config.yaml
num_hidden_layers: 12
hidden_size: 256
num_attention_heads: 2
num_key_value_heads: 2
head_dim: 128
intermediate_size: 1024
vocab_size: 2269
hidden_act: "gelu"
norm: "layernorm"
norm_place: "pre"
norm_eps: 1e-06
positions: "rope"
rope_theta: 10000.0
rope_fraction: 0.25
qk_norm: false
attn_scale: 0.0884
bias: "all"
tie_word_embeddings: false
parallel_block: true
init: "normal"
init_std_qkv: 0.0366
init_std_o: 0.00746
init_std_up: 0.0366
init_std_down: 0.00373
optimizer: "adamw"
learning_rate: 0.00102
beta1: 0.9
beta2: 0.99
weight_decay: 0.09
lr_head: 0.0152
max_grad_norm: 1.0
warmup_steps: 532
schedule: "wsd"
decay_fraction: 0.567
decay_shape: "pow"
final_lr_fraction: 0.1
batch_tokens: 32768
max_seq_len: 512
doc_mask: true
train_tokens: 258200000
max_steps: 7880
dataset: "wikipedia_en"
MLP neurons of a small language model. Each row is named by its layer, matrix (up: input weights; down: output weights) and neuron, and shows model dimensions 128-223. Each number is 50 + 15 x the weight over its row's rms, rounded and kept within 0 to 99.
Before each neuron's rows, "fires after" lists the tokens most often just before its 100 highest values on Wikipedia text that the model never trained on. A number after a token or word is its count.

fires after: " M" 55, "M" 10, "L" 4
L7.up718:41 57 74 46 61 32 50 71 44 66 53 48 46 52 27 74 68 52 69 24 57 19 36 32 33 22 56 54 19 37 59 61 68 70 57 53 38 38 29 68 82 59 74 49 67 18 47 10 45 59 36 64 67 84 69 40 57 37 65 60 34 47 36 68 51 53 73 46 51 66 61 70 60 27 67 54 69 33 29 54 63 47 62 34 41 72 41 52 52 56 69 85 54 66 46 45
L7.down718:67 45 33 41 44 61 58 53 18 41 56 19 43 53 53 55 44 47 22 32 60 60 50 72 77 66 53 62 61 64 43 60 54 26 21 47 51 42 66 57 44 43 54 54 28 61 52 85 77 50 51 39 35 41 11 60 64 58 30 46 41 60 65 23 56 35 36 46 38 59 47 54 25 69 60 65 42 58 44 49 33 41 43 65 48 45 54 74 67 61 35 30 59 48 50 42

fires after: " A" 16, " U" 10, "A" 10, "I" 10, " I" 9
L7.up293:50 48 37 62 61 74 72 21 58 46 39 07 56 60 49 32 78 65 57 23 55 44 49 49 41 39 52 64 30 50 29 58 45 49 49 68 57 36 45 61 51 58 72 60 48 33 42 37 34 41 64 45 56 38 56 50 62 70 30 64 79 64 20 48 73 60 57 66 48 36 67 46 43 54 75 51 25 55 43 53 64 51 43 28 59 35 44 22 40 21 52 29 51 59 61 55
L7.down293:78 33 26 53 33 54 57 48 61 35 40 34 69 62 18 78 40 60 75 51 34 71 37 54 57 44 24 51 36 54 49 19 52 58 24 36 61 41 58 21 50 75 38 56 21 55 47 59 51 47 71 58 44 56 72 53 30 48 64 53 24 47 36 28 46 65 30 61 33 31 41 73 31 47 49 50 50 71 22 65 59 52 18 35 56 53 41 60 52 68 19 59 27 63 50 51

fires after: "\n" 27, "===" 19, "==" 16, " On" 5
L4.up319:79 42 47 28 41 57 62 47 57 54 67 34 57 55 34 32 68 42 62 63 64 58 47 35 59 49 46 48 17 89 42 87 58 48 48 67 44 60 65 70 33 53 39 59 75 32 28 58 39 47 75 63 66 59 56 54 61 48 42 45 60 23 36 33 80 29 33 67 29 46 43 38 52 31 36 48 46 42 35 67 63 49 37 46 50 54 53 75 38 24 39 51 52 73 67 38
L4.down319:23 62 52 68 58 49 42 55 50 32 38 47 40 29 51 73 16 69 32 37 37 55 43 56 47 41 66 53 75 22 48 21 24 43 58 46 65 44 37 13 50 60 58 32 26 55 79 47 65 50 21 55 58 42 32 39 61 41 51 51 43 56 55 70 36 71 47 41 97 49 58 61 55 76 60 63 61 56 55 31 38 47 66 54 57 44 51 22 45 75 50 58 37 31 52 51

fires after: " P" 39, "t" 6, " H" 5, " un" 5, " p" 4
L8.up371:78 57 66 17 40 57 32 70 56 32 31 40 44 50 28 54 38 56 66 52 39 44 51 41 58 66 52 60 46 75 62 61 61 08 57 59 56 41 40 42 49 45 80 17 40 12 73 71 23 34 74 54 62 60 67 41 42 48 54 66 59 46 35 53 55 37 34 52 66 71 53 81 62 56 64 53 57 66 42 35 59 46 75 50 49 45 57 53 73 43 44 48 58 33 30 47
L8.down371:20 59 61 39 51 36 80 38 39 69 79 48 48 30 86 72 51 28 44 42 77 58 56 35 30 43 53 59 46 33 48 40 53 50 51 31 43 59 53 50 67 47 21 64 60 32 46 82 63 53 57 73 56 43 54 59 46 60 35 18 44 60 56 39 73 69 71 43 75 61 35 33 45 50 48 62 45 43 50 56 42 48 53 52 27 37 42 57 36 51 71 50 37 57 61 59

fires after: " S" 21, " s" 12, " re" 9, "-" 6, " (" 5
L8.up859:48 43 43 31 41 38 38 65 56 54 47 69 39 59 52 53 33 43 63 82 64 83 51 43 63 64 85 47 59 47 69 35 54 41 61 31 29 73 57 72 40 77 42 27 63 40 35 39 53 48 32 56 52 46 39 26 34 51 34 68 54 42 24 55 67 73 43 37 48 62 33 40 22 55 63 66 60 51 28 52 54 53 55 84 50 50 60 52 34 52 64 51 49 65 58 26
L8.down859:36 66 59 50 64 92 48 31 44 64 62 66 47 43 55 45 70 39 45 36 60 29 32 22 27 45 47 38 32 72 23 73 65 38 43 38 43 36 56 23 74 46 44 63 46 55 44 35 38 50 67 35 56 71 47 55 33 56 49 22 41 50 67 52 62 37 44 80 58 36 68 56 45 41 40 24 47 43 32 62 61 51 44 57 65 17 47 53 51 28 34 35 51 48 54 38

fires after: "\n" 44, "-" 28, "===" 5
L8.up486:80 59 39 37 54 61 45 37 38 56 72 44 24 42 61 71 55 36 41 64 53 77 27 50 70 56 48 40 61 51 52 54 47 24 45 32 74 48 43 50 53 52 32 48 47 20 42 35 60 73 27 54 50 08 28 46 20 44 75 68 45 60 54 30 44 49 45 23 32 80 27 72 61 43 53 58 47 64 42 46 60 39 68 70 47 22 53 54 51 33 64 54 42 74 42 48
L8.down486:59 78 55 62 43 52 40 70 36 64 64 58 61 51 33 41 60 83 62 34 50 45 42 68 34 64 57 61 60 30 39 38 53 51 54 77 67 51 07 40 30 35 71 53 42 32 51 44 38 26 54 46 42 46 52 72 58 67 47 59 44 23 52 24 67 56 24 38 44 27 64 19 41 64 58 09 34 53 19 42 48 53 20 46 37 70 79 44 59 44 42 51 57 44 42 53

fires after: "A" 24, " A" 17, " I" 15, " the" 10, "I" 4
L7.up452:56 37 39 60 51 75 66 46 48 45 25 60 91 84 18 44 64 51 36 44 59 69 52 32 38 64 34 39 78 49 66 55 44 72 20 78 49 39 37 45 53 36 46 29 49 24 46 34 16 47 56 41 59 37 72 47 56 60 33 50 66 38 60 44 50 76 40 43 22 58 47 30 44 50 65 61 53 75 20 78 82 33 32 47 28 49 57 38 31 28 26 49 49 58 56 94
L7.down452:53 43 48 39 50 39 16 62 60 31 76 49 37 45 50 47 39 66 69 50 38 33 38 77 46 51 62 59 26 37 45 31 65 28 78 35 73 47 73 44 57 61 60 49 51 61 47 71 53 56 43 68 61 71 31 43 29 53 74 36 48 60 32 77 37 32 47 50 84 41 41 81 53 29 26 44 50 58 49 52 60 60 76 49 71 54 49 69 61 64 69 78 41 52 41 16

fires after: " H" 21, " L" 13, " F" 9, " P" 8, " O" 5
L8.up122:74 61 48 42 52 96 49 53 59 34 31 13 39 56 33 62 51 54 88 64 50 46 58 60 45 76 45 54 27 64 47 77 70 19 82 38 70 56 39 51 43 76 46 46 42 39 31 58 41 53 52 38 53 48 48 56 48 43 28 56 25 34 38 55 53 78 18 51 51 60 57 64 49 54 61 42 66 50 22 75 57 85 47 34 56 60 43 83 47 29 55 40 38 52 31 46
L8.down122:29 15 50 41 64 13 66 51 56 70 50 71 43 39 64 42 38 50 44 57 37 48 55 42 42 34 62 31 69 32 73 38 33 43 28 51 52 53 68 58 49 33 44 50 54 37 46 34 75 28 71 66 44 56 57 29 42 41 61 50 49 49 57 48 43 32 82 64 45 22 47 62 46 33 52 98 53 55 71 37 37 29 33 49 23 31 36 42 26 72 49 56 50 49 70 40

fires after: " his" 21, " the" 11, "-" 8, " In" 6, " E" 6, "'s" 5
L9.up678:53 40 35 50 64 58 29 53 58 44 50 62 36 45 60 47 47 40 64 71 66 47 45 28 65 39 62 52 51 38 37 46 72 36 22 66 33 51 37 26 49 83 45 24 71 36 00 29 56 52 42 52 38 24 56 51 37 65 42 41 64 41 70 69 58 59 24 49 49 77 75 50 49 31 31 64 67 70 76 57 45 25 50 57 46 41 87 45 42 42 52 66 60 69 78 22
L9.down678:65 62 17 21 47 61 43 39 40 55 37 40 61 39 68 61 61 46 71 56 53 79 68 36 43 39 48 44 63 49 45 32 69 35 64 68 45 51 45 34 68 46 56 58 41 62 54 59 36 60 45 79 62 50 51 71 57 23 43 60 39 49 65 44 51 53 45 46 78 36 59 51 49 45 54 33 35 16 31 52 54 59 51 45 47 41 40 50 44 51 34 09 52 50 34 45

fires after: " v" 15, " n" 11, " f" 9, " (" 6, "." 5, "3" 5
L8.up251:58 47 16 51 49 49 48 32 44 56 72 32 71 41 51 45 28 33 70 44 35 39 22 46 19 32 75 47 35 62 35 60 31 60 21 45 44 65 33 54 58 52 72 41 52 62 52 52 48 66 66 51 74 31 58 49 30 49 71 44 26 42 67 23 52 45 73 45 86 44 46 59 69 50 56 55 72 57 52 61 46 20 41 58 38 70 27 33 58 67 40 57 51 67 59 69
L8.down251:24 75 65 32 66 46 70 57 71 39 66 40 61 30 51 16 86 46 42 66 46 71 39 39 63 54 24 78 59 74 76 49 73 36 38 54 57 41 47 31 46 43 22 27 35 26 43 45 29 62 54 62 62 61 70 50 69 58 37 64 51 69 33 68 35 49 33 36 38 16 35 78 38 46 81 65 77 53 60 65 52 58 50 63 63 42 52 72 76 64 45 36 32 51 43 70

fires after: " L" 26, " Wh" 9, " Mc" 8, " F" 8, " M" 6, " W" 6
L8.up469:31 53 61 58 50 73 46 36 38 49 54 38 08 66 60 79 75 24 34 25 43 67 45 32 41 59 95 60 43 52 43 41 64 45 26 49 29 62 33 55 31 51 50 70 53 37 71 61 31 25 48 33 58 33 32 20 38 48 56 52 51 58 54 52 48 62 61 48 45 42 50 45 91 38 50 47 62 71 39 47 46 48 80 57 21 49 79 56 71 46 70 44 50 57 68 46
L8.down469:90 49 48 78 74 39 47 62 57 38 43 60 65 40 46 47 19 39 73 68 46 47 50 50 41 37 39 56 63 61 30 60 60 50 66 53 69 43 54 49 48 53 60 45 50 44 22 49 87 58 57 64 37 72 46 66 41 55 44 49 52 10 52 59 42 49 34 22 42 57 57 49 20 46 58 51 59 36 32 53 50 54 33 45 76 36 36 73 34 71 27 63 48 53 22 50

fires after: " re" 25, " comm" 11, " rec" 10, " co" 6, " s" 6
L8.up459:73 30 33 41 40 41 57 59 77 30 55 61 56 58 75 57 35 60 80 52 62 53 41 49 32 69 42 41 66 71 59 73 39 39 57 54 52 38 37 44 09 64 37 45 49 51 45 41 33 39 37 60 40 53 53 55 30 33 57 72 70 42 24 48 55 46 52 44 44 81 48 71 45 24 40 63 45 44 32 57 43 41 44 95 53 65 46 37 82 42 48 62 45 73 66 08
L8.down459:69 91 60 51 44 55 55 45 55 62 51 38 66 58 56 61 65 42 34 54 30 47 59 43 78 55 50 44 53 31 14 35 44 54 58 42 48 61 62 46 65 47 61 51 58 70 88 34 39 36 53 54 76 45 54 37 43 53 57 24 56 55 65 37 48 52 17 64 54 40 69 44 64 66 31 15 63 91 49 53 75 48 40 49 58 46 72 64 21 42 55 64 70 64 44 59

fires after: "-" 33, " \"" 12, " (" 11, " M" 9, " un" 5, "–" 5
L8.up372:80 48 52 31 56 71 40 56 38 34 30 66 53 30 36 40 46 44 40 49 51 83 63 61 44 60 89 58 49 53 39 37 52 44 59 46 39 66 40 62 41 39 53 70 46 33 33 48 19 37 32 47 39 38 50 33 37 44 40 58 85 68 53 41 64 62 43 77 53 63 42 76 47 41 30 58 56 58 48 53 70 31 50 53 50 67 51 33 28 39 71 42 45 65 58 13
L8.down372:57 61 56 49 99 77 42 45 58 54 59 40 43 75 48 37 52 72 35 49 81 12 70 09 56 57 29 59 22 27 51 53 50 30 57 57 50 41 53 34 68 65 34 54 56 61 55 53 52 56 73 46 66 50 64 27 83 32 68 64 27 44 54 65 36 51 47 61 73 26 59 44 52 38 49 38 62 14 39 57 58 60 67 58 42 39 45 66 51 42 43 67 30 72 50 57

fires after: " w" 15, " (" 14, "ro" 13, " g" 10, " f" 9, " d" 7
L8.up892:69 58 30 39 64 50 84 60 62 50 68 55 51 41 31 40 63 56 35 34 48 99 35 51 65 56 61 21 65 61 49 65 49 46 42 53 55 43 73 26 21 40 62 40 46 38 42 50 77 45 51 72 56 28 64 31 43 52 52 35 74 35 52 50 56 39 41 56 66 53 25 47 73 43 58 60 78 73 27 59 58 25 71 59 23 49 63 27 58 43 32 43 43 46 23 33
L8.down892:41 36 67 00 41 30 38 39 55 37 39 82 60 52 49 37 56 47 48 57 32 40 63 36 36 26 43 61 41 32 60 55 74 65 53 77 45 51 43 62 32 39 32 60 50 38 43 76 42 61 75 37 51 56 27 58 42 18 88 89 36 62 45 49 46 39 34 57 52 41 58 44 60 51 43 83 62 22 70 66 60 67 51 39 56 47 43 41 52 61 29 57 48 46 49 62

fires after: "\n" 20, "." 19, "s." 7, ")" 5, "es." 5
L9.up348:63 59 43 22 59 60 57 38 70 73 64 43 18 57 38 65 73 34 67 54 56 61 17 33 37 50 82 15 32 40 46 66 76 43 67 68 60 39 46 46 66 41 45 59 57 51 43 39 56 55 71 59 46 45 53 23 40 30 50 45 52 31 49 42 49 48 38 54 69 80 31 50 85 28 36 50 37 59 24 49 58 35 60 49 36 32 68 45 30 33 41 44 41 65 45 47
L9.down348:42 55 58 17 48 50 46 55 56 58 64 48 43 75 65 61 47 41 43 62 32 55 44 47 45 58 29 50 43 57 53 63 42 34 61 38 45 63 47 34 50 43 39 54 74 45 70 37 46 64 64 43 44 48 50 46 50 47 53 37 43 53 41 67 18 46 58 55 54 76 29 42 44 37 48 06 43 48 55 57 46 32 55 35 52 49 50 52 52 48 51 36 51 57 40 51

fires after: " N" 20, " l" 20, " L" 10, " (N" 8, " f" 7, " n" 6
L8.up197:58 50 41 41 58 57 43 26 47 68 14 60 52 65 42 52 60 31 58 34 12 57 18 21 15 45 51 21 47 39 43 38 55 37 38 74 58 43 66 66 50 42 66 40 49 65 65 52 49 32 31 23 50 54 54 34 44 47 38 74 82 42 68 64 41 58 44 42 66 35 45 48 50 53 60 49 60 44 43 60 49 46 62 42 47 65 61 25 52 49 36 51 44 50 53 55
L8.down197:50 72 65 68 30 59 66 55 73 32 57 68 53 27 50 71 29 76 62 34 69 41 45 78 49 44 65 59 77 59 56 53 58 27 65 37 49 48 10 42 56 41 42 70 28 40 54 45 29 58 51 44 44 49 29 61 35 22 71 44 34 50 63 38 57 48 08 53 69 62 51 54 64 47 17 39 49 60 43 63 60 33 67 44 50 33 55 45 41 62 44 35 82 54 37 68

fires after: "\n" 32, "." 8, " (" 7, " O" 6
L8.up530:69 76 15 17 47 57 41 61 74 64 72 22 60 53 43 54 66 48 56 39 47 81 38 42 30 41 42 37 57 77 34 33 12 49 69 57 51 65 51 34 59 48 57 79 41 21 60 36 59 71 60 52 52 48 37 35 38 65 57 48 40 30 44 42 75 35 47 58 54 81 47 63 48 40 23 57 68 55 15 68 68 46 46 49 52 36 57 15 56 35 45 48 53 38 37 48
L8.down530:55 61 57 28 37 48 41 52 37 59 36 74 49 36 48 52 75 41 42 49 48 55 36 73 68 71 57 50 64 49 49 60 76 45 46 45 36 56 40 49 47 60 12 15 58 51 40 81 31 39 60 81 95 48 73 48 77 64 50 55 48 38 59 69 51 68 32 55 50 32 47 48 71 68 39 23 41 28 80 41 47 61 69 60 56 50 57 40 43 45 32 45 64 52 12 63

fires after: " s" 33, " E" 11, " e" 10, "-" 8, " S" 7
L8.up32:41 65 32 45 66 47 60 52 65 52 50 80 63 63 24 68 31 63 61 49 38 47 68 49 66 65 68 30 56 53 46 72 80 44 41 81 65 54 39 41 50 46 72 55 71 38 21 32 57 40 44 56 65 32 41 60 62 32 41 44 70 41 78 80 94 67 66 66 55 76 66 87 30 26 51 60 77 34 43 80 61 57 59 61 31 59 64 30 56 44 39 58 64 51 61 30
L8.down32:63 64 60 53 62 57 49 59 57 34 56 39 37 38 48 49 52 20 61 67 40 32 55 46 16 18 53 55 52 33 58 51 63 59 39 45 47 63 55 32 55 46 57 46 52 48 66 20 48 52 58 47 77 52 62 12 37 53 43 28 38 46 57 50 52 59 50 69 65 52 36 62 69 49 33 28 49 47 46 33 57 70 64 19 69 40 36 49 36 57 66 35 44 40 34 38

fires after: " (" 19, "-" 11, "20" 10, " \"" 10, " (201" 7
L8.up388:68 68 25 44 72 60 83 50 54 71 60 61 15 19 53 33 56 65 49 60 48 70 55 39 43 60 56 44 53 47 41 66 72 51 33 50 72 48 36 49 50 47 36 40 78 42 42 16 46 72 26 52 44 49 54 58 36 24 54 62 71 59 69 45 54 47 62 32 37 69 41 56 72 28 55 46 68 72 45 69 47 46 53 86 35 51 45 48 50 40 51 61 50 70 50 20
L8.down388:59 67 53 22 73 74 29 53 27 61 58 56 85 49 58 56 55 46 66 39 54 70 68 45 47 71 54 28 27 35 39 34 52 29 76 57 64 80 64 70 43 76 58 58 31 46 27 60 34 62 40 67 42 58 63 20 60 60 79 56 25 43 63 42 46 52 45 44 84 35 46 41 30 92 42 39 59 49 39 54 55 60 69 48 66 29 50 50 65 57 54 53 30 52 22 73

fires after: "\n" 17, " ==" 16, "==" 10, "s" 5, "===" 5, " ===" 4
L5.up582:78 71 39 27 77 31 65 57 70 61 86 55 25 45 55 33 60 36 81 35 36 52 27 53 56 47 68 13 46 76 42 62 47 45 65 50 46 54 33 44 30 52 48 59 74 61 48 40 22 56 75 44 57 39 56 66 45 72 49 48 36 30 57 57 52 56 49 35 51 57 44 48 65 44 13 99 45 51 49 52 76 32 62 49 20 47 56 49 34 46 50 84 45 59 66 57
L5.down582:44 66 16 25 59 41 48 55 59 52 49 41 45 76 52 72 63 37 60 53 46 69 44 75 63 54 58 46 46 59 42 46 53 36 67 54 22 56 30 56 42 53 54 40 62 35 28 35 27 77 67 48 49 43 53 73 50 47 64 36 72 15 41 44 21 46 29 74 49 55 32 44 56 78 46 87 47 20 60 47 58 60 51 09 31 40 41 64 33 53 54 70 78 31 58 56

fires after: " S" 28, "-" 22, " N" 7, " " 6, " M" 5, " Y" 4
L8.up823:44 32 62 43 88 44 57 43 37 42 38 75 31 37 20 49 78 43 49 41 38 59 74 37 28 48 42 65 54 63 46 50 63 49 52 45 42 46 46 69 71 52 53 55 55 43 69 32 40 70 34 49 74 39 48 43 34 62 33 79 55 39 56 59 52 41 53 64 41 44 23 36 62 46 51 59 57 34 56 76 85 44 40 49 35 52 52 25 34 53 74 68 64 58 76 42
L8.down823:20 72 25 64 37 42 49 57 49 76 56 33 45 43 55 28 55 70 41 28 27 24 56 48 56 58 58 12 60 39 60 31 64 70 43 40 22 52 45 22 39 57 51 56 44 44 68 43 41 42 81 41 30 47 40 39 41 48 26 74 40 51 67 35 50 51 42 62 67 51 67 57 76 46 42 32 53 37 52 51 45 41 62 35 79 67 45 55 85 36 38 30 60 47 55 33

fires after: "\n" 27, "===" 18, "==" 14, " On" 6, " 5" 4
L4.up576:59 70 25 41 64 49 49 57 74 52 55 52 68 50 52 47 63 50 75 52 47 66 45 62 44 68 51 46 16 58 59 59 39 50 29 44 38 39 41 84 38 36 22 60 61 44 24 42 43 34 61 51 78 43 56 62 55 43 39 61 65 50 33 32 66 20 32 65 46 65 29 55 54 43 50 62 55 42 31 53 52 37 60 36 48 45 86 66 16 28 34 57 60 54 55 49
L4.down576:52 36 74 62 35 51 63 52 32 41 44 46 48 37 38 70 30 55 37 41 55 42 58 18 45 44 61 55 75 67 31 38 47 45 79 60 80 58 67 12 62 68 81 40 34 48 77 51 83 55 47 47 34 65 20 40 55 54 39 26 35 46 54 69 46 67 42 36 71 32 76 55 55 77 57 37 51 54 60 39 37 68 41 76 61 68 23 29 86 50 64 44 38 51 49 47

fires after: "==" 22, "===" 21, " ==" 12, "s==" 8, "\n" 4
L5.up258:71 36 34 38 65 23 69 50 66 62 94 50 22 48 48 31 81 39 74 54 49 36 21 45 46 53 57 00 56 69 44 73 62 53 63 56 43 39 22 54 50 67 41 57 58 56 46 22 33 58 94 39 40 38 45 41 56 55 42 46 66 27 59 58 52 65 57 45 54 76 41 50 96 41 40 77 71 39 43 51 57 43 57 50 48 31 52 35 47 27 31 52 42 67 54 43
L5.down258:53 68 47 18 40 50 51 52 70 61 74 36 45 93 44 80 56 27 38 40 28 54 37 41 44 48 47 24 36 32 58 62 65 35 55 52 40 53 44 47 68 41 14 61 66 40 63 39 59 69 71 33 47 31 65 59 63 30 64 32 43 42 35 64 30 51 44 64 75 50 40 40 67 61 52 83 40 31 38 55 63 60 51 30 55 44 32 85 39 55 44 49 50 46 57 45

fires after: "\n" 49, " \"" 10, "==" 5, "===" 5, "/" 4, "-" 4
L4.up504:26 48 58 45 42 49 63 43 56 28 70 64 39 48 31 46 55 50 56 74 71 72 62 62 46 35 63 68 40 80 62 29 65 28 62 70 63 32 44 86 48 51 55 52 44 12 43 87 53 56 68 63 58 50 60 44 79 38 62 41 68 39 21 42 91 59 37 20 49 62 26 28 37 64 48 39 28 43 11 62 49 36 34 66 53 65 52 53 27 42 49 36 51 53 63 50
L4.down504:73 49 46 47 60 52 29 51 36 82 56 26 43 59 48 41 45 59 37 32 35 41 29 33 43 54 49 18 62 22 34 90 27 58 29 30 32 61 43 23 56 56 46 52 29 79 66 11 42 41 39 45 54 48 49 57 26 53 41 44 34 49 85 55 11 49 52 85 71 41 63 78 69 38 54 69 60 61 90 36 62 78 78 31 48 19 54 51 65 70 66 63 46 59 50 41

fires after: "\n" 18, "|" 16, " re" 13, "-" 9, " January" 6
L8.up716:56 60 24 37 33 45 39 64 49 35 71 68 48 61 34 79 23 35 34 50 60 84 58 48 48 44 37 26 43 57 36 59 65 44 52 65 60 65 60 55 52 74 34 44 53 58 23 28 43 70 79 56 61 51 32 49 11 55 55 50 70 53 48 36 56 65 43 13 28 62 52 39 62 53 54 78 28 71 44 53 59 49 35 85 41 25 39 57 47 47 63 43 80 87 59 38
L8.down716:53 54 69 60 34 37 49 52 52 23 52 71 34 84 63 48 54 73 33 35 65 46 60 54 47 62 47 48 46 44 28 21 37 35 78 63 56 42 39 52 37 46 84 55 51 41 73 58 42 74 34 33 56 22 47 45 28 66 43 57 25 19 62 48 72 63 71 67 58 52 66 65 45 47 64 47 63 44 51 42 35 49 39 44 61 52 38 48 58 28 52 31 41 71 39 49

fires after: " W" 18, " H" 12, " w" 8, " F" 7, " Wh" 6
L8.up105:44 65 55 53 58 59 47 28 70 57 62 31 33 41 31 61 58 37 66 58 36 67 50 60 28 32 50 58 37 67 56 75 74 50 47 68 36 47 23 58 54 90 75 56 65 59 49 71 51 68 38 40 58 60 43 48 40 29 40 39 65 39 41 70 28 63 50 64 48 35 35 50 33 44 50 55 79 54 62 73 69 73 60 50 60 25 73 38 30 31 49 50 47 43 27 28
L8.down105:21 35 42 65 34 60 65 58 49 32 31 44 54 64 73 51 57 58 48 75 81 47 82 61 73 54 65 66 59 32 49 53 17 34 21 27 67 65 60 46 15 43 33 45 45 31 53 54 33 34 39 48 32 34 63 40 54 50 51 37 20 54 54 61 61 81 61 76 41 69 55 74 58 48 31 58 47 48 58 33 54 22 46 52 38 71 54 47 42 65 41 18 49 68 38 31

fires after: " U" 27, " H" 16, "y" 7, "h" 6, "ak" 4, " I" 4
L7.up561:58 86 26 41 55 73 40 16 42 54 27 48 42 59 42 52 47 30 44 37 54 67 60 54 68 55 62 72 41 65 34 40 36 20 76 66 65 47 27 36 32 69 61 38 51 43 52 44 34 53 96 82 58 34 48 41 53 59 46 48 47 46 66 47 36 78 12 28 42 69 76 58 44 75 71 50 29 49 44 55 48 53 45 38 43 36 85 43 66 26 44 84 38 31 54 56
L7.down561:45 56 82 47 43 40 46 63 43 27 62 28 64 36 47 49 82 56 38 72 43 26 38 71 23 46 37 38 61 43 46 52 63 67 29 46 40 25 83 41 48 47 40 57 45 29 27 53 66 44 45 38 45 55 70 45 23 44 52 55 42 26 38 36 37 38 52 53 46 36 12 56 70 40 38 35 78 58 67 51 65 82 48 45 64 62 35 21 36 82 51 46 23 72 66 32

fires after: " c" 32, " w" 15, " part" 9, " f" 7, " new" 5
L8.up36:71 32 26 44 38 43 49 43 47 52 49 37 58 23 62 51 59 48 33 57 38 72 73 75 64 54 44 44 64 53 57 64 69 35 14 51 54 51 45 35 49 48 53 32 48 43 08 52 44 46 68 32 43 62 54 40 37 59 53 47 71 31 19 25 59 74 42 45 47 32 15 37 48 47 68 56 53 56 60 53 65 49 68 60 46 25 47 57 62 10 55 16 46 62 14 27
L8.down36:42 50 37 51 60 43 77 35 37 30 29 76 45 79 49 65 33 34 44 54 46 38 44 24 47 46 63 41 48 77 51 36 72 69 62 37 46 51 39 54 70 65 56 56 46 44 42 58 33 40 66 75 61 55 73 45 61 32 43 42 42 59 70 66 44 57 39 50 20 44 76 55 41 40 30 53 75 37 62 71 54 48 62 58 29 65 39 46 27 52 03 47 41 52 41 55

fires after: "S" 19, " s" 15, " S" 14, " M" 6, " n" 5
L8.up868:53 86 47 32 72 64 73 52 41 74 50 57 39 54 30 32 60 55 61 64 59 78 36 36 57 32 39 59 63 61 20 61 35 46 53 62 46 40 76 56 37 52 51 44 55 34 22 34 64 60 24 19 49 34 46 55 57 62 06 52 54 38 62 34 63 46 60 39 45 36 25 31 46 27 72 59 79 38 41 64 66 50 29 48 33 63 59 21 37 36 69 54 47 84 60 24
L8.down868:63 59 70 38 53 24 70 35 30 46 45 67 46 55 39 59 19 57 51 38 58 43 43 37 55 58 62 74 58 35 54 39 52 73 49 22 50 48 77 40 30 10 49 68 66 54 63 68 39 49 78 71 56 59 49 61 42 40 64 70 47 65 48 56 43 50 37 32 85 64 50 47 69 41 40 26 45 46 30 48 59 62 53 40 57 41 46 65 63 80 31 56 62 40 28 71

fires after: " M" 25, " T" 11, " Am" 6, "C" 6, "ag" 5, "at" 5
L8.up427:35 50 57 47 66 50 53 25 54 42 56 51 63 49 48 50 71 69 47 45 46 26 45 56 34 55 79 58 32 66 53 44 68 42 73 66 37 56 42 31 66 64 61 77 62 28 13 23 37 43 42 61 10 60 69 08 36 44 37 48 44 26 27 79 46 58 59 58 58 74 47 56 63 50 58 64 77 22 57 46 68 35 43 64 30 63 32 60 41 36 66 76 64 53 63 59
L8.down427:51 52 28 61 34 54 37 59 61 50 31 72 45 56 32 64 39 36 35 54 61 67 31 47 26 53 31 53 48 70 52 35 43 26 34 49 52 69 55 50 48 43 40 31 50 46 66 70 59 53 46 50 75 34 35 88 56 49 66 55 56 54 63 51 64 50 52 30 47 35 41 56 28 55 54 39 57 37 51 28 24 66 92 62 65 42 43 41 44 44 32 59 77 44 21 55

fires after: "===" 20, "==" 17, " ==" 12, " ===" 6
L5.up60:48 78 53 29 66 31 43 56 56 49 80 25 16 58 50 34 60 32 77 48 51 53 36 52 61 39 51 12 60 45 35 63 47 58 51 51 52 28 21 42 56 63 48 55 50 39 56 41 16 67 58 47 53 43 65 49 55 56 71 18 60 32 52 48 54 63 52 47 58 67 46 47 60 47 30 96 52 60 41 37 77 18 45 60 34 42 47 54 41 48 38 74 46 61 62 54
L5.down60:45 61 13 44 48 49 68 53 64 59 71 53 43 64 36 65 45 43 45 31 47 49 37 55 33 44 39 36 47 66 42 42 53 46 49 44 34 69 49 49 44 54 59 57 75 51 44 27 74 63 66 48 58 52 29 76 51 56 22 52 69 53 44 47 33 29 37 59 43 72 44 45 51 68 47 68 31 27 74 60 49 82 62 19 35 34 43 51 16 52 23 57 36 57 52 38

fires after: " L" 18, " W" 14, " F" 12, " V" 7, " f" 7
L8.up277:61 63 37 40 57 53 61 62 44 32 50 39 41 59 34 84 50 53 32 35 60 63 31 43 52 75 68 38 61 62 51 46 60 30 39 38 49 22 23 48 39 40 70 57 59 65 59 64 48 30 50 46 69 37 20 31 47 28 57 43 66 51 31 48 37 50 32 38 61 54 55 59 41 39 80 59 60 33 38 72 42 73 74 43 50 85 83 45 38 50 54 47 49 52 41 41
L8.down277:42 21 46 50 45 66 75 29 62 62 44 74 40 27 34 50 52 32 76 74 62 30 65 63 67 65 48 47 45 60 56 40 55 43 69 45 35 73 59 48 54 63 51 59 58 36 71 52 52 32 67 48 51 60 57 76 62 20 44 40 40 52 51 37 51 75 27 65 46 39 40 52 39 42 32 59 62 50 72 67 69 08 54 48 56 59 34 39 19 63 25 52 54 47 40 47